Weights of a small GPT-style language model, trained from scratch on English Wikipedia.
Architecture: RMSNorm before each block, rotary positions, untied embeddings.
Training: a variant of Muon for these matrices, 4226 steps.
MLP neurons of a small language model. Each row is named by its layer, matrix (gate and up: input weights; down: output weights) and neuron, and shows model dimensions 0-255. Each number is 500 + 50 x the weight over its row's rms, rounded and kept within 0 to 999. Numbers have three digits each. A neuron's up and down rows have the sign that makes its largest values positive.
After each neuron's rows, "fires after" lists the tokens most often just before its 100 highest values on Wikipedia text that the model never trained on; "fires on" lists the tokens most often at its 100 highest values on Wikipedia text that the model never trained on.

L4.gate33:481544551485499502576475512564504570495421456448556542532471493465479542495464537501431511511578504495526549474473562515486508526453609479502536378522569510475493457556523454505459516495423376457502594541467460481480521483430548593495575525542434465447615533538548406499499531480530525575570537453540559472539454491541556390463540543445544484531383652488446524455421534559454576413457575510450526552464535498526591483535512459480548533491502476497542512498537464466573549541538567516490620455435385507536444415518516562469570509511509469486569543493607477462401513501505479483524377449421532419561525412550525494481564561481400507446506501564484499419531561517560576546423488520542454514486454499558507507488524470485522522343432562462512492500480562508500539556421495
L4.up33:622517506597533449479560498514552563540548557431454548468458477468567565510489481478547517528418503534417514456589380561471471438405458584562400502474496499346479522592483497515506632504540521493444509517519505479482484565545450407384423490473523460462461464495486505462453492500479538482455496518519447550449595445522512559573487475486475533509614442513521527586570465554507484492451478482623508423525531478530499524442503498519506352546499646519441426514610531526536558425471511486557537447585550554499576495508539451388525485490529414580519575479444516508450535574468444436464463464533483440501479551505487578514401498446457486557526525415570525450472475491428507480519557485471463497498582568512529519468483576530523485484540508453416458532450542462536486504504554
L4.down33:419468522444526518608506499396462500471522468478561436585461512533459553379518505455529439520445532464530554516458568504519470477477577504486464407564558502621542540574468618577513506554464491490535498559471459533547491498548586500516546596507562514504437477506517481530495628494444442528469544461511580510472425488545533567533438553524596562552428503399526444470525523477473554563559526480521459476452422516439513472470520545413587593413454422509520502438519481480430601586445476511521436479383496464455461487558502516525436478521521488529464569436604494515414510479383527442476499492463541431476518534430497475499461579474414565457524446461540431601449512494530517528487411498579520504520466477514478496468468408435400522516404544493569441435527486557480483551578477
fires after: " St", " No", "r", " Jr", ".S", "f"
fires on: "."

L16.gate17:500431569524421450479563522399508491523489403591537402492470506485484414480444515528491564478532576512516462499491547540441565455551518543474487434478569470513490486445581485501503500504555565522515533503475542612514465488422414469480419563446558490519482536508479496524433562498486488507582549417478499491513528627365486449542456486471523505524519571509428431514478550404497404576541514394528395549509483526557612556525408498509498419559524516519462490506447415550516487488522484484547517559525482572425531410470500577520624540460538508435587424489446483382535595453505506541457502536480483534650564540485526582447504432523462565555465528532477503439375443515446511471518498562485450565447534534460463519470510425546428500464502466438478462477483449499565510546462398
L16.up17:474429483520549523517466531586540510519467514470559384590502444380496478525477498451473474502431504495491455475487494414533527553463417479526465487524508460493458540464478569487528538589515552433599493553475534454490644490442498598466550466519570473404502523440524406485510502459529552523494502505486392446553564482477516485560449496481505514492452460546520507521438528492537488535523441444475477456450510498645643474393477378536525554458566580544581517544502506449454508597563515545515435439530485446390503433470443497525587399497485614492514485381443537486451477453531579503499498455516500420429503539546502551507456472581559509517460470518529540528575531535408503603538412567571554521452562525461551586489482470464527473380450565483509493530508526578566510480535524
L16.down17:333514401495504491493501519535537512596462515432560516493472441462518468538541525470523523461526511537549578497573572568467502490507464511487449463526505563370548494607471504541506468430546454439497549506518494403472506553518525435527507510540437485533434483541524413484566476388555364520494489500505393486522432438440555440532543507483510517479459514537519588509486539505485457541420522473461564508492464521461473453475493581549527487505464510561462456403418506467527461523562512547457511448543492410528493521563460533577453492553528500447497557431482545510515506452486444475533426581558484566673522496410475539540471505471521454486542510508450434577556510523608505490469405542413543535522547489484468542478549533407624542474515416531411473417498508478570540595653582
fires after: " "
fires on: "2"

L13.gate510:489549510459529472471565498454502446561385520535566523536495474534464390395497458517517477488508436532543523533525460471437472535520590507563427485423484486513533567504529497515481539524550542599595528470497492436594605527505495516558587527454612471565413523379457564481461496563497485525506482409489500532459477515502505367518581440521451494532451427479560533385536557503541480484583534487464600436564522493427502471568518494556490450590576495514470514542517492500474584478459509416579530511538361432524474442485500485555477518515620434493495495467537441485485440510456498548440489507467546537550467643469514384438551454519553514500469448538501437606477606463438532553470502431556506551580463568490437509489577493495520559542447561542450504511447469563541511485591471
L13.up510:478438463511563473504498453477461571542549543443616468362416443477545540611443495476542571535483480539605458370437499519516475525566542490543518440459495484497514552541428522531521473553475583420546524551518547560433501498489437447503488501563498477472541417454471514456555504431436451349497495497516546516516542495439418441548532438416466419506379542454432576422489481492444524485470489538434522529440512443488430565553384458471567531477451536513535461488537531449481512522427405619515605528516515412534561426515460565528458493563518480516451515479515500463446434545450514546551453425585509544537456514439526531389528622518451553479449394508499561543528480495468503585492470537479549472492479455554432495501489505531511457564508469576513526525564537498434434481584534
L13.down510:429490482566528495578428437526478505540514536513454486550511458484523526617536581523511419492426497481505477471525601609478446511478573589478512582427419448590459523562501493542586562518454519567520468545506493485461482539455479448589501381456519465440506533467419505564509526506490577410516409444410441516488476505479511444508434537523505599604473482544451427515514528487487442586479488448506519549475447572466511463549403460380515520402510623542499530466520508486434498478485444457613479421574529420440398439494538523466478446570470494480537521517542433542511505502508488514428527530539530549428531487461520486483441520478426546548539506438504529612499482480518476484429553596566495499411480549499576469501497459604482526412449558477390570497558572620468508504517497
fires after: "1", "0", "2", "9", "3"
fires on: "0", "5", "9", "8", "6", "3"

L4.gate209:548554563487581593489472442469493555501555504542434484521507468568450480498536462453457489455578456463505447584447555506508447611494504477517493386621464473481476491528546482471494530391636505457487542603439463570484459454487606546496481587513517491455491499376597538510455509502510608447607453476460501496498487553601490496605490489528511501442443533425512521526511537537448485456409556470484506529408571521534520436552536527492481543518541502509443534519475542467422422533454473448512468504466552489507482496493506419443544416414477515425480538372471476403441506496411479540392447580504407428483505540513459470400482574523455442536510565443517544514530447433487532519581419490464466538484478509421491452442624451513495409501478475544553547532471452552585478508451510
L4.up209:409517476467490541499407469493516505442582486452486506558560537545490530487550471395458523465494470441482453532493476508463540520519513462516454570512468526532485597419459455547508424410541443537586503400472495524532532492424566450533447538529500466479445483435582556417479463452457481503400495563425528525557448518509464585474582487544501441501590444486493618561524561482391530567523551497523487476481513506493468523354401509516561506446497496522478535549507584537446476512491476497439550424391471447471513430487481451417515460514535519513441466446435469503563413473461546547395482496551522476491462549395565502491613593509483439479516563502498548550516461477499486515431437447576471503550481566682539499511472421470493433524552547528482532558448460456543507526675542
L4.down209:474468451513471493486469420464453563449517557478525541457526556465499549501541555542569471519543520514489495444539366528446534505553517494549521573454565535588437533420483466598495504482545493509616463424558501510533456496417493392521451484548498467613550433568533524527485396515505464460387429520508534509552434504472432531526510564545465407518616479528532574534550554545400489511540543468491450462472557478512480490442397483494500576450522485511505513559478683576500487479486499524433510439449442516560558449484495567503485573613507501518501387540469558544454531561491553534479548556540504535487446542430514523481554549495490400464509504453502518590572498524575517507394532560469488572559524618573481522534397530486558497535607532478533513525502563431467536485602566
fires after: "9", " V", " B", "v"
fires on: "0", "ald", "ry", "al", "et"

L16.gate198:526513595502483475456477447507536490550548602508550566573439528413560525639594570528498480537514411487496522499475573477479494525469520583491472448521479582419505507556512453526459486562460445440506456480516491536516518466383456479498611480513502482447487428522545553532524509610520456538479527468533410493364533439510549479548491510453576455541479531491526429448508490511553484469434537556447481542677452501448495543472417448515484550517429504551530553544383479474471554516451572571525417509500494432462538428570546563514464456512534522518538515485516526509475480507541417518485560579506567425481433453523441451446440459544457578519507489563416430496460486589458514549435451553461450498521562571611483437464440469580508587478577514474532583464346491450473447507493493
L16.up198:561548395472493452442534551585500423492509575487473563509498423550475582451505490421408489505534475564516524489544425414585556487502411493545492476531466493482501503521541504541524503522491449460496524525568455510495500591552510548459470438446456516630513490477541463534477446511451377432543526448492506495490529479429519542592513466488445546516552536531384477469457474519456436484477382575464443480466555510432416446498508427506531554548420513358518606554461531553465474446572455517471439539529558428553480420475512501504493372502588499564451552520532499538468518478475578495569494471500520649558583462436453566472468498480499590453413514560472552444556491455586438405522493479477470485499515484443453595482536547573497599483484497542441478421451567530508586489522576
L16.down198:485540432526511471449573487592584473551513512592548487490463473484471530543449516546491560488481477487509526471418473496512440537581509577470603470582608489438450510577511565420535447509523450591464471569406490522500463481561515487420436484490524419476489507487478551387464569476492524534505490587418550516526493593441422522456500576458501476496483511609453387380499507439522454437579447525587571488504558495551527505496496447478610487507511449496500519538356494492509506454548567528475576547498521487480542576542470514518489519512488540464534467544506412516470570458435482573542533446566455413551499398513539489486497580501485482588484417413491554436525527533502512419566484512507607565553526615584462472596532536487489437526440491405580465467559515521569441450481561
fires after: " ", "1", "2", "3", "0", "4"
fires on: "2", "3", " re", "9", "8"

L4.gate506:517486523493487551415541426459543487553521552483418482557549530519514560507465486605499525573369451528511446461563416606427412578538535390580585535449486458423477455476485576505517613475528539468543423443511420418440450522422520482470560487546560404435583488558422544481494499481446566497592533544457535468542513574545434517489472597516484514495417513520480476440423451409529436471452428536561499452494512385504507449398488538475477499460518499494502485469465385489549408447510436514502495529564472461450479496515481384491475562567559487472453441463534519541526473391576500425484486463506489504485523458501489505557560493589556499477552497461496564506575462493490574507520465487446527502458418593488498429419423453525549509541464533477452541467382474449493569464556538
L4.up506:411559492520530489407535430450567515519502550473450452484532511483432567509474586549573542591316503526506437561495450585519531528405455418453596517509498482466528478595509590498505539476469518515461454417495488387462431580499452471485590551518532513412610455546464519447571510457412506573575479509475497520527511541502393562474479485481513466423516551517526568454499480476530503519519442520528499488535500362532523496399613540512439453500484432506559447452478448533607476431535470585521521561497451475449532518499434466480513549612484500460410538523543540518566520394545481505582485488507458391441515465528493545583597505544489503485577476458554490479500425452503563525467461444525460582494440573413474481505462497516520565546476458528511514424418536477523473457557534
L4.down506:436475453384523500504500552537592482593475399503489522509554579516496497578489649495527460504453463516476600629475520499539492651544510526535533483539531409577490485534470536577544413507526424454442443556504411495476431511444485458424472551466507497547511521504551504490558425497496556491503389437566560402434478476416419586502458462471442380508547507442554526512480478486449564498579500505551514442529529549597452432453550474469510537504505539545544530463415514527604520472521482439532524476486409586378477459478433581524582498534476615530515495441528543418499514553424466532470515499407554456469471499521510521547469456573525549518536535517457489470492472506410495562474508494457503447520583434431479493466466484484491482520536440479463527408552558575530527422557447
fires after: " G", "B", "G", "ing", " |", " b"
fires on: "ro", " Star", "l", "or", " Gar", "ur"

L10.gate470:568462521494495500537499482539584458461559564577498526459526495548544400472537474524439449464516523525542643512501525515571438583543487574498503444558534539458596495533498441496497581506566534453485529446538383506558516567532608533577461433484524477492463581543522516593534433399426516515621433482394526407459547490444481553564508579513496554458423545512450444530411445531490509436440411469550477522530458529544496500487478387462484459541519523488511494470440478455431496547540473446441462474589416455536541503534480510531424437529446492592555588510583441409505587526529507445453421577494437543561542410541477523463499486517410529461471506448480447457531543567471537487464501525524505575529559528425537466459508544428413544470479443478519494629546523493505483445532604
L10.up470:526467438459552419551545361516492517476536579489469431423542461522546461476449471456520549497407551514514440482476495417514470562434476442485535583616528522517477535539520518519509515583435579479460537506442568513594463531600476530445484472484492562529586455492543473538511518508490496541579458478405448407547512467459481482484572521524467383399533397517486523475517448523464469521453496471481483494523499438511417441492529472561507557383473441411488428571606632499516547367508519569515535463433481409527520512412472553513443547458579479445484611465520449512572525495411509495447483496588432486460453517471587457464483513453457528608409480494538525531440517491587448480482422473425440496431569532494527584532517479512519460529489457431458555517459532493540502426445561
L10.down470:458462473492572504505560482519388524546531602491473436472549550542522464421629462403506503598549427500441425410548574383499591561488526493480541545524376457543446484498503490505420549506523461494482545628554466517423422533497544488479440527578448401454394499545504518465595469558412470482498501450450488574463444447526565500552526536560446462510493501583585550509481514487488548529516537475476512516432525502540530504446517460603463519504527552562520557553550412578547540483422496510474489511512450514436528455517535502534496521461520526495514535496595560547496471441419482490490426501518479508492472561590498438504421484445486443525549536450621487508404478432526534533510443370548420491449484464391497476535471415539562503409520502441549430444440513607509488455492497
fires after: "0", " ", "–", "2", " pol"
fires on: "2", "ar"

L2.gate577:480475519446484486609548539587582495490528521481430491425496481450568550467488424518379571492480459489631456413584492432529479480424492488475600477584563412611513537525459593572477482553458454468431567571502488507533490578513501556546407498602444529479513535532608529497475485511461465464490490520561550551527498579521526431534530553469518496425412528517526423481494487486457571457498450457466519500466452556468557583496427440463489496501426476497547542479478565383462485480480438494482598475516527591551457404507497456572461467395445522509566462539571564435556513568431512507468555443533448523500412382478487540546626514567509489524444528484496491588545590524487540486555541493503483467455498571576421546464484512514501474519518519551440432466595450439457561500526471
L2.up577:537499501481379525550542496513454518515532553523491471464494449510600453420495522568440507476390435489587507527428416449481459540460418427545626439553509433560484603526398539456449513482563457497418540514556508523486444610505490496554484450523460491500481544601614614414514496418432432513514567476547436537539457529427548446477548560536475469465464528490540452394485487579566481462528499517379413504488548598507556474431541504499520552513528508529489493488428459494461417536469496486506448546540572480558463490511442592593474469427392503503353498512555482526549446483487542475560551479461530538443514547458463526550568520491465438550441428428547522515434540425504558467587487532520461507463481483549481528428490440542529524522567532543454404506414491527525465534518441
L2.down577:512531568536436489400489477499408477494513521496537514533491481539531450554531535562531501460457485495483544560328488491486448563518553460584358493388458504525488541569415448492534531406574497516533469438538535444478487479553427433486535512378522441568514470604533556534538535507491475539401534490471472407537518460448476485468463515549493470593556500573562531379531512490510435515591548502379457481561609521573489465460592536585509521463551502525473491500503409608488505492462490559521438560512545420537525512512594593487501514562505531531503535526472437545442444483530498521553437553491538538476601598493471462477432487508512469526590430525565545431446442417500482529501451486540531435510535446468575444515552538544551483568552489472518539470377545576514424483465513
fires after: "9", "3", "6", "4", "8"
fires on: "1", "2"

L2.gate440:554573376485500514513523470506564456494487449481524536411486467508504441497535506535497490514484500503476465541572541543548436512349466445503597451500556449565500495602466505540444461470551405577435567584531469500537502572475471382416477498462429537471502474576566467454533539500519450550521505444629542554508465432471523388472520564440626505444445540622445525443584456480574545578458515481522581482468502572555520478462557466527452474528524549513448532564407479463451431563394533545547477545495541435613482519541435516583482512517427527486497502518462451556577424574404522504463482519510370477454545442394525605531555442521459460526426423510500507507519542508537525470550485410485493502478549516492489488422455463492469531497466501515442450430536457499537450503551548
L2.up440:457508496542468565581512460485598443558482441451497430501599462550441434463557431443468482505496532480523527490547567457487463489446457456495607516493543474596519564442474508522442459537571454409489582487436532526476527561445556513502457537407411539486526478443518442496461519503489464513479456441557490573552477472457439509489533501501578599443449518543501540502509367502539466439422539441516548578495482590525569467494457445460440550525464578580415533482432507474496417559472562576538513493507537462569546520590395518534500507526524564458489470520521456510611458496479543467450461432579527414430535430452489524493556413428463460565375558530491553556512488474440470534586471502531526549463546554555584552458507422454595510478448473490469392569439454416619445508520530
L2.down440:574568513509478409447487501530426557500514535446517587500528493446556530479510557549522557523516444517424519564476470544513421485526579461540373589504453518519518548480485512605488485373557494579541387505573520490525501491571433435528542548558538485589562512508493494484547454484488487516519513477488509465497443468537618542511459508607470419488504459502465421422505545468497517556644511502479491420520626382473556478433470488436537532506545467499558491538596434514483484491451420530414483479476515418466495354458554545467536485536488512555556465480514468530410526591472536552480465437438465539560566542487421449449390559585503532530564437499549518454548441515559493476519514504462504416491486425577422439501487550596503517492606492491480541446541511479483608520573501
fires after: "1", "9", "7", "3", "."
fires on: "1", "2"

L12.gate666:423562459575550564448459402466504528476622573564441536435530549508478503569464461447406406497591540581490457609512514448494385587536560513487559413460493551488492486506538487418436507532487558458466432497552426542508542436490553444398415557497454439554519526473516476510558491518489525528589495493533488590482494561532488485471518547487501541515408486571499484536413450434561514484553492444502454525511599515505596472445513580465441446445485462560466496568450515460509573572487528492510430472545502475406586450459570514546471573441479559474549479516490503462449486469440530464476513369500551449466537571641442523509522488463465491515481535532506552457462531534404538444515502470494430554485486485413516531429496650464569519407466469413486428525530486511543479406494506
L12.up666:539431550501539466481443464545513472577513488392531489556451391452536372441505468468442572497467498502515489451445466371566428464509469576548448415463575516452591405456450431484486559479593557444533416553575497481432481550596520563436478506496509538519555455497527391484459488591495507433406531457605506514495534429491583485502488457511596534495451551461586489513543470516524517447530463531518541418429497575474561516410468413514469524543428542495571583510521485431525557515488447489590447565503490482498495511475519529525464510436438538417406486437577458546567529518464523458522575620539483539486443477484543520465598545551496521477504521541404469446544471509450496491486446455520523541451428449541543541471523476453509509413566574510573484572481519459509445602419475
L12.down666:588515490490483521420560529521511509508499518526504550498532581552452538469433523500446502514522459514447451460568584513473501482471505518422594549417406545469493555454527580451514567515524545462534555495415494528547526493510501461503461492512576521475514566465496589491497501454466485521436457547513501534544511619407536455525506401464430447491546440500496516507509465510449573481361400565424439581528556521503446535563542514532478491462539526541372451391468521568543420552488526592416589525558525602547474536479458538480505435600524486511559417404395471423465514460472580502511459456519534446400464460503429473577484455516456516441588480531544490565465574482468491468426512579454441575516470521411482535430441466482631492581527496554459461542480547557505559434437576
fires after: " "
fires on: "2", "ue", "1"

L5.gate561:470435548398491604468479585552510506489516553488450531516519481453441412474452513506375514426590471468508504506454450415470526467430525528440486472501416425540489536511539426510422392445542544513519527474543521581482519465508524585525532502525508508521426549508525566455483558454469524498455376526527581454475484521549547484391549512520548490522412440557492493462518594573501528563484471452459481525531506514558489490461572454419327561560498383427497587472513557401482533496484513420497529532375456528488534464475547540443523531399542547558457496467482551460454460475461472486517520454505490536566509439572528512461445510411469423564429509415446490461464521536507515503480546459466534466447486475500422430488601399599484514503495410452540458449537531519523487438349530
L5.up561:446550471496430614436492495500454521530573482526533502491478463482497542502598430496452486470482521464548486560457556529541487475466529458496561434425373555532495397564518465453387483445529503629461575455443480574485438507512616470507527493457594510552489455462511655540506472466499537539548431471420502435439499461499464444482586465462478529485451547509622524576591553550428441605484447469529500448521468485511522521487526529434542566503518475580509560524532552522505645455469508494511514530414474459537490471490575589471496569460556489475487562530551481494535452480453559462578518472539456490523515452589531500436432495478390423461488493501415499413450533496432472434475556611537511603518557529513462454470498540532453551490450476435546459515479630598465529483453534
L5.down561:440616496570485517494536462535497508532507430525523459489470473525494575549586485519462539515474530527499424580475558536495424528554506495457483497526518563439473516546412465415517594420424503544417515529438518457494467478498533352468529494473484505569533489474520536513413428529563423541496506475420464503468592481546475486522512529499411536500517584433573521537481466378435436508463585501578463468511451497514561534581406499512617516402480537502587525540514545570555503483435519509523411495537584431522547521438514506546479550458456484523529589554541482453521514463505558529584487515489515338500415524409519552485624488523517503448581493555531487393488467466500462450542455565538540556457492438495502617539458596447546564474564586560493521511431540530401542543556448
fires after: "9", "8", " in", "7", " of"
fires on: "9", "6", ";", "″E", " Chicago"

L17.gate603:544487552475446605421509434442440468507454486500463430584477483479527404508535465423424514506528541563548497548612514498544490526454608536426562496483426452403483465426464566528558511485510570453534488447527439452556515553477625509487480533429432503492495528369474472498543376483478462577462514462452473464490500518481416547514510466473556498491474594498492475443600546472512532434496507530425480524386507552486476438514470387521539479509407511439518487508433561558537430447494433477508519458379428548473544441547450454480480489407474439489388472578457427445500546557479509493498533422476444469498474506627464458546490546492514562503495584547520485470581453417491508504480509589560485543571500506516556616519497523477554472433542434434636480459496463538516509451527443
L17.up603:388441499501533561426503444565517489540488486495445480556587493553458471457573495449396568525418543494511559550529421424553483494526485488494457529491474453488389495482509408463589459539515580501417539442523552547585462479535409444556546496555553470456459562411409510439437428501493444453483492473421504469527486456570496529451561521550420478452403533477441489482448520443550547418559426493434466488412496469535497391530461442640477574540503419557533524530568527487494559510487473486477525522544391474398476542454452518488457454487420521552492535480478373495523509522421456558471532500447465526485480574436493467495408508420498477497416590484501482573558450573478571503479518473505510489430471497576459490626428467438573487473441395504569488519532479472524476438460466
L17.down603:535468458501492504455575448458563467531439503440480382541484508518457486503526483476565536511474576415570476498503492467553512410472515430511442489522472490375562512539539439476529473483606528480575592506563505411442525458477545471474456513508560434470432470440517503519512538516447466546564583544499444490475527436497546559620580497470457570528471571511487475439572420525542416503501617540544637457515464483550526492578497425479455524428475512494475444410472464468548453472408449457530571492543504488542558410500582410431468493522580435440482497521471554490494512490445489451549540520455507515513515481598399571507461399513484506520442554425461523527551555526474558561524442532428396482526466484572499520553575527470453583432423525534530478543416443525408429438365522
fires after: " "
fires on: "1", "2", "3"

L16.gate676:479452554508492532483522464518524466487571454506475495542491509518528511522493510529506486581490536528449530480480550440480504510564535492459598431407593447506530552520490570494451386490597605508441485510429486459580560430587535468501487527502388460556467573536586404540478492516471569533505483591479529454425442471508526515470493559447407593520526540586447434463562483519578490484521452472584546539481551498574528546510408538449464523440564534503447538486463529446417604546544491488463585408414448482464518506483578481493464499494470519523524506454437570463472495494498542525417454507516662470543497512510490461548447516500514418571476557566486587376534473557514572513615436506523511523430578491404493548438516513396585439558491491555538432450482402456531415527546424
L16.up676:447592530507466504485410521417551486490440585508540502540535508464470430537452495499496552556465480535533541571504589458548464564412510461485538441568555511524509552506565525483517465513526554471471398466602417539521499515596489490442538488482461480440551466587520538511507518448445537499515439602503445414581546443483561517493546504520519530603524505553547517389439534376513553494372463426464498552440397437527541562386466448472565496453526557461445537514517503464446512565547490437471542485407540520460513487543446513505549486528433503416515529520480476565494575453562550543452474451565523491535458494442480520539463444521487505538413479459517499559342505586508478521510403563419495559562469489510454476387558471510467496600627535530464464569444498480547537564573410
L16.down676:505495549463496460462518453471547491506528583506518446514501467496469447548559518460481526518540501508518491478562581441556501514467548486453518408507537463471482487521526496493504551467507532485511456505444558477581526526557468437496509530535471490569538536422623566478525534407519468456594492436417513387507417431491478478548478461498466445477444474506480494422490520482449481661512521433489522554473635587416480543477439421497519439560544520584502481461512544446413508543547493548506490457463447453368485542520516490563516495520418476467519568449457479462578547537463533596502411500556473480487508470526396469634431515470466525472455564644420419539419531580547459486559483587440476525529426509440506482407544462506599553559562529476417366493539492504594459605529498
fires after: "0", ",", "9", ":", "1", " "
fires on: "0", ",", "2", ":", "."

L3.gate248:476510552551441496400430515544556415412452453531526487517484544481500490449486539491515432540394483593496542438493443548502463519459526498557485518519552445465459491502463564504554559493468542396479455481544459443501545506482558445533496481447539495427517456548489498424456501500517529531495495523461586557441455483512440580562539561556466491529506469500529548461476512493531509493524542570537468395624549472560557410537486502519436526520512523493499486584442557532569512474496531508525388500547457537469564570477516505457511595517436550543483524501554588563569467469602403401429383534552505513546479503576386511498521448472536392592512516567619444484554419531564605499546595481493511527476474590521563356548396518523559519489548470486451469597382463523448463513457546
L3.up248:459506516480478464425400516630575505426503472518455545475516540524447529515589618489497487566366491526484536451520451519549486548482580458518500594520563504506413464464534560549534565482462549494528420474460489445446518443560584436496501416528401546433555485543524510429534535470499481516546527543482553608483460476513478554498523492496475481432491473538542627536430488463531426480548496510565498498537499480515598436488474456504478619446465513491458475595489506489597503479514461490534391430467436525420562517536548467511574567452404620498517510530497550520506471479562485410458457459582554449551504430518373508451498466521519443511480533527530505507634491578545552507508577487512616487445442532491497429497428565535510537375590476518507510465405446501544452489520425
L3.down248:581526491504502450521577426491537570484589558437489490485456500424442504552588550509432496424476544512541546496538552416475499587540540554527540475518530530524493425378593440489573506511504405475513424519455539564501498504394529537509491419459450429547554539535520526455511522523477482574511497544508447488483521475507546439534430424527514515441525452522608515572504539485447483477561488515406547498490523588486528468491530522440457552429425493462512422440478422480516440489541469447566537619396510480591515360463488437611531473505503474549559499473475538369540551478513507444572544482581528549542455450433444553481470455424584490387463446437434534445539564601482443511492409450504480434579512524490420544428487426473462433536516444468484563484491525496497438546554434
fires after: " G", " D", "G", " |"
fires on: "ro", "ri", " qu", "a", "n", " Hu"

L13.gate453:637438598494496551527435425481530465532485547532442498546437538583531514562492425629464388416515529538402570500439487518556421596515488509458488413595489417437509479488505526516475438478532585473616440503527560479501384445523549531551579462513482457547500470440465478487484534414470496543455511441448547612494508479504528402493503569511491529475523523579501493481468580503504486547492521454414556464539471424441577495464434453379540451584422519457474492491412492543499553507395518487514410475517500506472519470499460512377500423460609475498489408561498488534466476587525501451507549457513566480477526557492582415494515387556508486522541457571565508488449461481442458466488540503544499525464481501504476567554523519514446453464451552503535532433496528447515567554546374
L13.up453:506505428505498556467455447487474565508454524485585419475468585499543521471563445494480476475494508659494579542451528534537514491534531495492540436467537468457579560559487459469487479482540426506386495488440481472446547520423473563590490513467550461482382453608584541458485528486503378542544496431487470469433477488513439586577465562467492588539361445549427532458440518595484511565472485444503415480475629366473529521503487422508508503406512481479565438459432452495514586550503542528576498482484431479493543461575482478433538412449584465528477539500479460537570472489488467474535497536507492424567569530542554526484364510522473559473483521538480548557489551520426485500526646529479470513567413462482529560482474522454393473437535571503505423486535558469461480464481534
L13.down453:535549490549427527539459519456470480510519436550486471441446437518540568470532530438445523562499464451547470562471481531571537527495538532513475466509642470402540480532449581459524535417557546511428430582389483459510519546470493442493469543538488436476547591531570524505445498532466556599510419469483469474450484503486488563550556543465612490541468484489457463493511448522418482568469464427473452438466553564499544408561509567488518418537551496539409575505485408517516496594494467493512530495466512467477453555447514500428507508447399512450564483506544487424611562504538437533470429499516476533512453380628536496530486578603461441465596536581472554474520533416579440477509493479434469506474511480523487466394452451421499436442530583499386521578600530429435551442558504
fires after: " in", " of", " for", "9", " during", " to"
fires on: " the", "4", " their"

L9.gate502:413440592453456409478498543487507513481385544565518537499540493471531561497622552575518514452470483492488525603457513497417433500545469443534493417500500458489549503596516432541533527554545534435479556533452578510500442541451420495439550411462523475481469440541486469484528442503549531535482479493634544585500511554531472565646548529509547429514472479449622521427453498416503594465579481584485502432500477468413438493583433498458531415481503520504512572552527421527532507567472435558464572542542518454519608480491476499528422389453554445498567451547469411472533459561525517500459503477482474465470562479424441439450487549528440505447532496476515422466581517506537463519517607518473490521555541480557600544462414504526430454549457585532446453500534448604556503523454523
L9.up502:538619470420472501503523608474504500507559478409523464574483485455479475540463530489470503462536488539517527484575523493510473500504480622446457450641526522397548503508473554430474494491564540418487455462470528485524553535535425403514505531456545464563465501525438474517486537558525525462441557491411462517510508491441474456545423478477449509536532528536434456437529404528369489529444567490459546445379427473519525495519381454520605554488438439434453515569488491533503536448494522403351512439484537460520532540548532564491504512509533485590543514481482490466419523512407398511547593506470486488515484437481483431503511517544477521571495605565468507575627543534411530535547460559559446495500431509499390565497471532601493493529479443571537513531543492499435486423581616
L9.down502:456527440532551501471478515380581491563489466481533452445490529518539546544533518566509488433517567430412434483457554421482515497572460446488492447479588480491562581435541472563596540447477510545549554569462490403456542497501528489494537480448553464500513482437628553458511482520615535545519528496536485547485542458415439529477472602570550509454423425476632427445514578489511563554453510558508534571464543559457513503560492475540483485450494551534498514422424523549501423541549476492477499531556472524507418617554472522484495471455471515476609421531478525477486563441440459420525394489481536519480481457563503519494438599520523450517507458431483507580462456514498472553431514563507394497412548515609575555430431531484530471516450566537449442418394484462602610532539493
fires after: "1", " It", "2", "0"
fires on: " was", "-", ";", "–", "3", " |"